config.yaml
head_dim: 64
intermediate_size: 1344
hidden_act: "swiglu"
init_std_o: 0.00276
init_std_up: 0.0146
warmup_steps: 331
decay_fraction: 0.727
max_seq_len: 1024
MLP neurons of a small language model. Each row is named by its layer, matrix (down: output weights) and neuron, and shows model dimensions 192-287. Each number is 500 + 25 x the weight over its row's rms, rounded and kept within 0 to 999. Numbers have three digits each. A neuron's up and down rows have the sign that makes its largest values positive.
Before each neuron's rows, "raises" lists the tokens whose logits its output raises most directly, leaving later layers aside.

raises: " £", " £1", " neighbour", "ised", " centre"
L9.down640:490511527446506534500532502512508491509514535516518457461504480508504475492540496525507500556502480557441467522537481467492517487520495455509472528520508496482493478518519460497498504507525532519461508461462498494516527518509503498467503500510511486528488479490519521539521522474478480538

raises: " who", " if", " whether", " something", " why"
L9.down1:492503485505497539548515486517502505503527519510501557498483506533471515490542547546522478516541469495479486487492478505530453515519522446511512495454525480485484488503526519504482504488471530465511494512501472511526468513495479493489545483512502470482483474505485511468453444529524510516

raises: " Swiss", " Dutch", " Switzerland", " Austrian", "ische"
L7.down101:474515430487487531518526446502524462491562481473481473430482532511466511478522516516493447524517491537448544528478496494494499492508471521503471535500495524502484457521477439480491516460517464519493521528501465506488527484469493517483472476506510506468470501454521518506519511506523445504

raises: "or:", "le,", "le.", "ore", "ies:"
L7.down1277:459478488517538457523521458493438519453550487576500509561483583489481492503524503531511486494524484521480518509502459461519549524522518532540514529526497541475516478513488472527474492511511468513491536540507494498507480560510516489472525562471536510493530543495475489503522468479474542490

raises: " of", "ass", " Of", "x", "h"
L9.down259:464509553514483526464493491478488528517529481504507476500526507530515480465458471486484488538509517466556530521481514498490486504482551502510535544511450455550499521489480480547522487478503484480530502512542511487486492501486471497511520454440516507473530499470512528506475494533547503510

raises: "ts", "on's", "ted", "che", "ches"
L7.down1257:494506519491490531475455485462504479501546483513502509480490474501530483512517486478485468519518506504490524465469512505498515508485494488552586489491527501497513464559485508498465478521456446488506471509516497492493482532504501545473513474498478495542495559522501516544544502536538510503

raises: "ition", "uel", "it", "alt", "iting"
L9.down422:524512460511522511473500494519500522574488453482522480496532455482502492501507475513540449499489519512556494494512484502517424485482471505516470515529538512475462542490544489524472539494465491536475507491485517485518487553508496517528495473503516517483514522460529497468526498506509541501

raises: "as.", "ar", "as,", "ar.", "he"
L9.down561:525484493484546518509432487536512475499520545458471459515483542474522510492504503501486504467520504509500537498488514534507495510482537489553527458562476497484538515527491481517498517486535490514460494529505501537542509563549526514509454484450496514483522494487470528496498517472499536503

raises: "ed:", "eded", "ped", "ed,", "ished"
L2.down1232:520485481501519557551478471475497495542529469462557452449502495464543523487480486487510497496519498461530481487529490471504498465465485477464532449517532485452509510485500467510511508498530497505469501498475500479496467468484512491527494503518494468542489488505452485480508486507465516529

raises: "erg", "ctor", "ven", "edy", "ern"
L7.down105:476495473467464507475462493514527506534503513510544484464521511470511543450484537505483506468482486507485526516455492511527502474525519497511497521492516479516490526489480537518486515507501497450504472482505543468527492498530519529418543516536507492468495498495508495533457514472509503523

raises: " court", " Court", " judge", " District", " Court."
L9.down751:499553512554524526523498482520507484526466535529485496481514480490531504510475497510514474504489513498493497532501504516550486467525492500518478528470481532493548544538481519529563451509517488535497526485476495471486541503469506517514505506503485496502505468479528473468491530521534552506

raises: "|---|---|---|---|---|---|---|", ")}", "|---|---|---|---|---|---|", "s==", "|"
L2.down1246:483513533528531496491499485495500505544491510487531484482548551487472463511508564501476477484482486496500487498487523493484488525525533476467462515534489515503487488488525533537486481536469494492498482527509484495509519543466536474523528512515509530459501488532490504530471484516517517488

raises: " contested", " winner", " won", " victory", " competed"
L6.down762:500529477516522501532508460503495474508502499491492483512481484474548512492517490554499457515485501516471559477523511501520492506498495525521512516494513559529506487498466511525536536486499500476531508479508464516493518525493476541493520485506468508531451481524543507515464475518576509474

raises: " land.", " War.", " becoming", " killing", " years."
L9.down901:465463530512501466530460545483540554478503539500525512505520509524549480525493475451462500504572489486476499491502528517520494482452504525502489517490489488449511469481472478492471490508525521498510505519495499542498512521497470494534526498529520505499491495495550462498500473520455494484

raises: "s===", "s'", "s", "load", "s:"
L5.down598:518510534504509505502500509475488545468486518461466507463527507512464490470478512472505433483503498515485494523462526528479495489542492500494516479478511502506533454496478488467500482533505497536491499553515494513522485535507537550477478496500514499506537518511562535498478469423519499478

raises: " of", " containing", " involving", " which", " Of"
L9.down390:479494533504492483478446493473496518521486463481542527491523501494528514489512489525535521475528528494503534513478481499495506493528499487499539522525472522508475510477480508568444523498498466500507496538549473484523439480526534521515519458493568540494496499483497497521474507461449489467

raises: "land,", "land", "j", "ged", "t."
L5.down630:494449492505506504515541487486488471505542487504552467484498506464520516515461517502512482550522561546450444480521522549531521452516493516458555519500519493470483544472505502539494509495492515505498512517506494470498517532479468513522515459476483494522509515527534485518485529473506478512

raises: "v", "ov", "is", "va", "vas"
L7.down185:528400496483505484535494489470494507465487507449495514514513527503537546491467526528468492440513496526502496492454521552501504531529515473513465487533502532510500477462496450495522499500516488515497519510477531504515544456482484494487531480537478506442524486533497529505528497557531500536

raises: " or", " and", " others", " &", " Others"
L9.down1096:524486504463494491507500527504443440504520458462524494480493490527483531519508486501533454512534499521534512470491451494474523506527524489500511493490468521484506549508498486495505542490519513486548538478494534514456478518475493495511519498527456488505462482509465509493526506464545536505

raises: "ies.", "ies:", "ies,", "s:", "s."
L5.down1247:530499456497485462452468508497502526499476578460543512497521488509453493499530490444523468503498483497489505478466482493527458502485515446453469495487474505506524477543483498471464529515503487531481516518499528540450497515503500525530475501503537512512491450518442511477504509544486502530

raises: "ios", "ia)", "ia", "io", "istic"
L7.down451:491536510450507497498483532504454479529532504505516498494529476473495558554537488522506506552494506500522572527522514551456446519461482487464502455486500510484510518497466500512512467482502509512491487531477522505530461522537515496495490528485486493512491540497466493537519552479488502509

raises: ",000", "5,", "6,", "4,", "7,"
L2.down1301:510493517542458480480470501479510492541505469547568486552511506467502479473518479491515514486497473499519465530534532519459478475496497567488477475499513485506513529492492462556510488504504480456517523507467452475508518472525499508515555523520512513485493499523525502509495481484503528521

raises: " month", " day.", " year", " day,", " same"
L9.down816:503496497474541536457532533465519481548590477518478541487494507454483497534476476482501506450502498465504510516511491465481460461502516490471528497520498414455524512529478525511470539518514547486526498496486485464484472511508522515473496500529474508540508504485499482505502536524527502507

raises: "s,", "s.", "s", "s;", "s:"
L9.down1099:524504537477484523472549493483511503489556490478512487519489482503426492492501469480508459493520490515452532480458520509511521507505495499516491456514513482487473518566475508499504491486511507496482514530531504485480490500515550496542494493521496472481496467515483539537464453470500459478

raises: "f", "ft", "ung", "te", "fal"
L9.down1201:504499443509528498480446526524553449512529461532490507510500460500520496486498511444508456492493519507463509546454457469536492505481442540497514485531549509518519531480480482502484530478527462489491455564523502515496539505486526466546514515476491531470464506443521516519482525504523441520